MLP neurons of a small language model. Each row is named by its layer, matrix (gate and up: input weights) and neuron, and shows model dimensions 0-191. Each number is 128 + 24 x the weight over its row's rms, rounded and kept within 0 to 255. Numbers have three digits each. A neuron's up and down rows have the sign that makes its largest values positive.
After each neuron's rows, "fires in" lists the words (lower case) most often at its 100 highest values on Wikipedia text that the model never trained on.

L7.gate184:120159104147115135145149131116131149131075117124091143117155095157117130188150111141130117164087139125115126130130130125146133147169162100147149139134115106065145173140143131122142095149122132161152148138115158094178106150124104133142134115128148125129094131132142135166145128112101167125117180177138112139117126136135152095147114111110117155113136118129131158175160136133094163123175132089091133150125122125117152162138125166099135133131107134118113175108073154097110132140155140164167104192143187115121138147161121131128178130096133100117096132123116116129067128101167105096
L7.up184:106127126139115094128146137111118123154133145154098125169129129125139119131132204151103102127136125108132159171100124116095079126152111080137119110103107139138110150153087167090091112103139111118160120122100111129159093142130101112097121131103132152140123148120133138131170106133086123103108131149126135113148134076117115122120163154114118123120117164131081123113148115116156131132159094121132160142107115099160109153123149112126127155161105122156168086158143128166133131086132119117094128101141128114131156176164119128185131159160093068127199137157147166145186152144149110122
fires in: "july", "february", "january", "september", "october", "december"

L8.gate0:081122153117098103160173118099125132130115097074095149133132134147080135109102193105105124131135109101117104090110112139116145118082112130119117127132101116098087155108112132114162117157155106110128092096064124098127091147117110155119124131141129142163112163155104124101140128119070145138137105123113093116166153128154154091128075145142134107116082114147128147155140121113158121106149108103159141100088123127148136108146113120140093117126136123107137169155167163156098132145141120146098125093129127117132148115148142133145159094093158118182121142125076160074134122117103118115
L8.up0:088152089127163119165112090116124135148144153132111160142127144121183147114133129122138136175124073107085136157119126116096128106126162122137140150107083134087121164113094119098123103174116138142171117112126116153119089135121138176123160134155097126115156165126090143156131129150119091146106127145115128135123121169091152142128171145109088097090088142142127151185131131137124157139144137118133118169126121111111139142164132178124114101139155111156096153124126111123140140107172182148131136138158139130161152135060140086126103128148086130108141106132148110154143119161177146109
fires in: "may", "july", "march", "january", "april", "october"

L4.gate168:123119098114149164129134166137163158120139108163091094129125152146099117133120146161134137126139124111098168169171133103147126132159142129133144086179065135148124151160128102198140092165138128132131154163076114149181092134117179147093122110112133165102108150124101150156155153150143096136127157137131118126107117104134131173118131100170137126120096092141147140123130099111138114107093153163151109103131150156135135139148137153099119124139103179114150106110136121094096179138133129145105148130155100143097109106135142084142135174128124119126156112110151175137155127133091139146
L4.up168:193133127129116147102157110131143124129150107142120127130119121162113175098157114141126141121091155126119166164120167110167153164137117164094112171136162202135120150164115135088129127156145148153122134100141129125107122104136165117173119137093127138080167108144149094140132146100122058116113108117112118125138134132131119105118125142179114087129107056102163104137149128110155168132115188104122147120126136095129147125144155122141101167107138133133114128112160101108111103100145137121100082126098124119122164138126128117097177156105124153135139134148121130116112121123076149161
fires in: "the", "by"

L7.gate59:136168126144139093118139148095105129136118140119095164097125131098121106098098117118140141127111128153129167117136114115130089121159190136104103142145135153157122123175144100147142149130152134169094140117117068113151128102103136101186115134088136150133140128107149116118137081124092161103159118138124189137131150148148064131152099129135171133109130179155117104137136102144119150124127094172172101127132109095141097150135118089129165110165116128138099164119090136148130204160133146131114127110135142133155135135142138140128171141108124074133158147101176126117131128124132101148
L7.up59:152177136104118131115091081118113091142124163100078142156121106134078113131146075141080084114086074122126140130100156112117095142133140130125125133176141134137142104073129151101116095132164122092127122141127130128153103128055107081103136152107134144121133125109129087149147122161119139115130154127172138124104089123117149104128113127122147143119108119091124119125115158115126156167139137157148119135090124113083132152150163160118108141150138121156070159129116114067132144112131147127099132146093126123088120150160122128144135115107100119134101172104124113102113159153168163149
fires in: "on", "one", "only"

L6.gate330:157149156109117134136120138127147155142121133095100150076085156155119160104116138104106120126150149124149134125114136114147115124112123125133148155128137138133099123142149121091121160091178129113107158106094143159115151117144130155091111092136105167167124143123084158119146076130110129133127097130121123156133091171139127173088156131133152124091102150139115136088125145137150163089126157109140072122135123131093098142120165126099172157147170136162092151095136083134114164140124117145141078090138085137142104119124131149076161089114136070142132161156104142103118115151128093162
L6.up330:159142088140088128085111103083149107109083088142113116132110162148103145167114163119128057134080136134120113118165107135111130155146072151092133159151122119118129086144130101167126126132163120125147131143086092108135133128127141094169132142139158107108102102121094129108119127089154141136110130177138106095098171138143146130126114104134126093110123143139138113119148110136115089136143121142121132134146132096093138143141061104122152089134118128178122152163128156140143167143098106130135146132111134104090126085118172104106164140193134130139142146133175090120111134152117110130
fires in: "on", "one", "only", "none", "in"

L7.gate7:122147105140125141136151135135122147129136139157117077158127114099059153146122108126127130137130153147125113157116132139178098134136136107118117123171120119150161151136105134140088111118129125106136128160143153072147093153133156118126123093143162129132109114116120161169121123218087118118155136100146131144152111151155077136113120178146127147152100115119176096132145100121119097157152129118120124089147119125123134161130124175104093106087125117089089146118108106136099068105155133141150135108096108086118145105080113117129160155146116163126082144112151122134135105108157086096
L7.up7:090078151081138139107152137120127139174164125148146100117165134135113129111118071103122170126109175108076134118121178130119121110111103158140084098092146163174149134153128115118106122110135119154127160107122138158115121177116146118145185093147096110126118152147116105162137109136106117199114132137141108095152126122107117128119113131125130150144131127134133149111130157118105110141069112131093117122121159144119120154114138098122158102115129090121134143085133162087133117099137149187096139088122138135117144136105146146097143188114095107133150125154174148094139104106141145154
fires in: "the", "sq"

L8.gate201:156138132098119147091091115160125170093117120146137079144126072152124125084111121141134137132153220156141105161125140130119147135146120139098124129115109141117109110080176069135138119170146107100097131111101143142124155129119147134108107099116157179096139135105129147101121128128115102100139165125145152146116101116113101130131132144156136167139131137103103101103151143180163136139115127100123128139095145112147109135123118151090078091155170162106129128118171101138173145145123105146114170100132144157157102074135117121138125147104132112171134088111131133145164132111122158115
L8.up201:121098122127094123132136120118112148122091086120168124163102139131137167158135157144169118148149111111172082090137142170166157143132133168084150084150151135142113130138104127111140114172107104162149153137127135135100062096139158116153126110103138134121126110147119104131125177117122104131130152143100118105102102135153147095126124153115094128103154147169135148127145145113104118088120147112102079171065092101169103082137136095113100063148100095118118103112127123142162124172097133109131111152095148138123140099147117084123139103116114135150139108115116145128161130103113148136
fires in: "was"

L6.gate251:126119144102156110143131166106105156131141088171184148159094111123127160139146148147172070156147132132104139120107092152133139143136128136157128189108108140128165123128072134178145097141120147117123103139186150139152111117140092106135131121125101152110170083112093131134145124149157127134112129065140123140135134141127114138134095131097161125154150116125139110120147119154131131145131154133108127179123153137144134146143128105138060155132102136129139143154113141117079081109138148038145104121122117152104147153130134087147156118107148118075135156130126138149140111162121108143
L6.up251:113137147129075103140145136115109110154132147150118143107131098129174129147184104062124144112138135173113151102146122113104112170151122166131114160099190114120151118129118133175097132115119149121121129108134127125121161141138132107177145085135089139115179172126109109126119077113120107104162122104153125138143128122092133143107154152119117098132143135159125168126105123116125157113098167099118128128194146109140111180132112149145131105144141119174145088134140136105168123120114100104130158115128132123122114123161166124137185126110176146108095159106155170133149144173164127145
fires in: "released", "release", "election", "elevation", "elected"

L6.gate190:085139125138133109107149117084135122160122127133155125134113076108100117139149101122090127123143138099099097123119112141133125102164120160186148132105114118093133149097122135105129114147124144138153133093113127139148073120135134093079172128110124120115161095143141128137156147163107136144145154083151179087113140113133120138129111082110136107135066101141145127126136080135141114126159145132150115124119150133130077167106099169166152149172195130133101159155101126148115133159084168120131127140153129123139169144162093123129171159117152075102127146123105138123133175110133104138
L6.up190:125121146104166112171078099117180099165103148132112127151127153116125129141169142138151145121129126094124135157134155175126125171115143104136120146119075111120091102139114110091148107125119160142148125142100142084134116141106172129125140149126136119164152093150136135177120166119114131140145156176139157189125129147127096112185091128071107144129122123125083110133113119158121089129094160129094130122117109125168114167149117134089121117149111154161166142123158127094109146119126151136089136106119113095099105117107151069124092167145143104129136146116138099121122129156154108084
fires in: "august", "october", "february", "january", "april", "july"

L6.gate36:120136137099125126129171121146104085193104124101084152138128097165086132106143151110132125141153085123142157186135111107108121134136093081145106117114117121126128107130134124128091130173128149077118155140125125152146091103112106098169114142154147098147166102106147145130068123112078106132143150135152110145157121156141103108140092125135097132109130146171149093111120120143135109152142094169130166133126140092128122144145125148109201150142122130106130118107179105149147128111091169139099115139144127107148128145155132078137137146159115139159148102091163108146116129121161137089
L6.up36:125091129119107096105142114132111121121135108101099137116157131145148133122107084129137105115108189107139105158136178142120141123115119139098115114113179094123143128152212150103114103149104153134148147131133121141119091149121116151113145140111163163118139103148131149114129117100103109163123138104131154127124135073118086162135139120110144162124114089152156118146100126129114120106098127142130165156149108161109142095160091141159109089126117114117122142122072103124156052117151072113098114182128104109121125186141141145109149162094123161138107118125120120150184142150122147107
fires in: "the"

L6.gate327:116133124122126134134163138144149121119131143131106154143112124158115157153184167140113128130134126141125124131150126099131155136117112135081100154143164114116168143107083122137096120118086141124133080124169159134152119131135150098146125152142090120132119112157126122142162172115149134164178135165148100140111104118149103148116112112120128151149111136168167123114086105106098131073105108118135167123101115159099159140104123085130119172123150094115074143111131126128116143142112122132121084129104146109111103136173104088127142165102076105100161192135159123079090169143096109169
L6.up327:128133138110113138103124124138115119144184122151120094135135135170112092121160128156128118153118136175115163118184126106132131125126125187121118086131125136157160155137153148091108117107159101093132130101109116133111155145134104167171125123121111109176115108174127095175126150131142174131102071170150135109135132115132150120110144125141144107153152163159152081119112138153143137124131103127136125170142115110141142142092107155084168123114110049120129113145157161128137114121130141129122109136100161111124110140152159159124126149135129157122148146160071134117125124079155202148
fires in: "the", "institute", "infantry"

L6.gate319:094137090157121141150168113149125152106142161124143114166134111172151126103118122133120108134139131087141149157141104131101114127103122134133085129129124184163092134100120145092117158133115118138157134122151089101103112112119150118117072108158141152102158152155149120115126124094147153133093113129103119085077161109121152113109128126143168107113117116089128140114122096094142168160129143145093113185135146107156150142153136084117142105130116123110105136096116137134129154117140110125081126163132178098146118106084121141090149157053099147117125162095150119071138114096108165136
L6.up319:115127100116141154118164090185156137138131150149133111158137118146132115160108148146121080138094129131103098135136164132173174126114170158133140145138190098154108115168143197138115135143118124102136147145123152135113118130152153146172096098110093145109126140160135148151112119166087087167147165087167157104126187135135126105109171160167122127105144144159104138138133169138111141095117112121100129164116106118106097104137100132168104114125105124148145105127163135112120105161106162123142122135077169129129124165134133115154147104103119139105151099133110140149129105090117115110
fires in: "was", "as", "with", "s", "is"

L6.gate380:129195103118135110158136106119134107151098144115107117119111135169081102113142136160086122125150098118077140145147084101133109141119089128107088163134157160161130109136148143166131093112145127097119190134132138106111095123103125123101090150142120161154156094135167127124112118097105116118122103161162164138126155119155184135157133087165143121128127154164171155112143144130133128111135133146140091178138135141119133171147111114122142095150148088125115147150117147111066164116106148143116129111092157113163112092122143130098150164142093117133162161134159131098119140116144162135
L6.up380:139151136159126109130103146119080082140080109143098143114123143118100125114119120130130116113107132100152147099116122135141105167169143131100086158145088131127063092185145096147127083096135143117100179133139103105146106102115136147163159155113155121123109166137132081169127108108135129123120138152139149157139134129124122155134119081141131115163151147127118142119115127130123104112153144147120093198117149167137157130156132125060137133127105142121093111108132121137040171146135154138094160116078157112130130105145136142141162098123093142133127131109149135100145130135097117119
fires in: "on", "in", "from", "only", "one", "at"

L3.gate129:145138118124085175109150106188166102118136114135142142135127134119148109097128159131141128131112121142154129086164187126118107082134079149180126145133124110142106133129125119134181149165090127113124113107124144136142092106142122134126119145137119172117131097124104136172087164159087122112159151094131132121125140092154142099092157104116165159133184133117145132130114160120159140135077167164104139149112121126149131129152156101097114127156101144114099137130107120121149116144120149124117157098113108105139151117100162112129087107173093107077144144135113142135121085121164194153
L3.up129:134126147145078142119146111124173136141140082132155096136150116099173134084144115132153141156090107121152114119108150137142124096133131163131114109095133120135105100095130167118121093168138146117132147099135134148143122074110142123133128141136103158138110143119123141126105166182103168125101149102128110069087111102136139110131122140161149124137129128117160160139182115083188125127104170149152173142107138127114139111124152128176095068152072137087127091136135137121138111146116143152118092122120140171127149128079140137135124142127131128141161064151111173138119139098135097141
fires in: "was", "located"

L4.gate190:150155098160080137101120145098121143107133142056091140116115138117088143109128114070132114150146134122137128135145163166178132137144153137121158085099091147094127150126135120144150150131162136136128146112127099112136145119172082111119144115132097123109178127147154160152142129112090129145152131115145125118092121138108176077132127094111118106077136160115131158122143149118150125127106151189137138112113154098150150127167142075107102114171114156199111106115129131130171133176126110110092135144133161118139107158137149157129106112126127126160082151109145137103108126113110111129
L4.up190:165146154154100136147129132108115142153103105144103119116164125133134142135132122106131148119134123142116128101131110160167125149139191117113120123137160112096135146093146121118126164149131089127179122113091103126098130070142116107115114114162189144160118114150169104160132124137119160111122125166155151098152118128107126141192094131123125115117134104132135150094132141118104144095126097147118095151158159099099122136118165158148151089141131169151154128131108167073178142189118103150119117132139186121175149160118130112090176145135128126129140167114119106086105149132138088125
fires in: "on", "one", "only"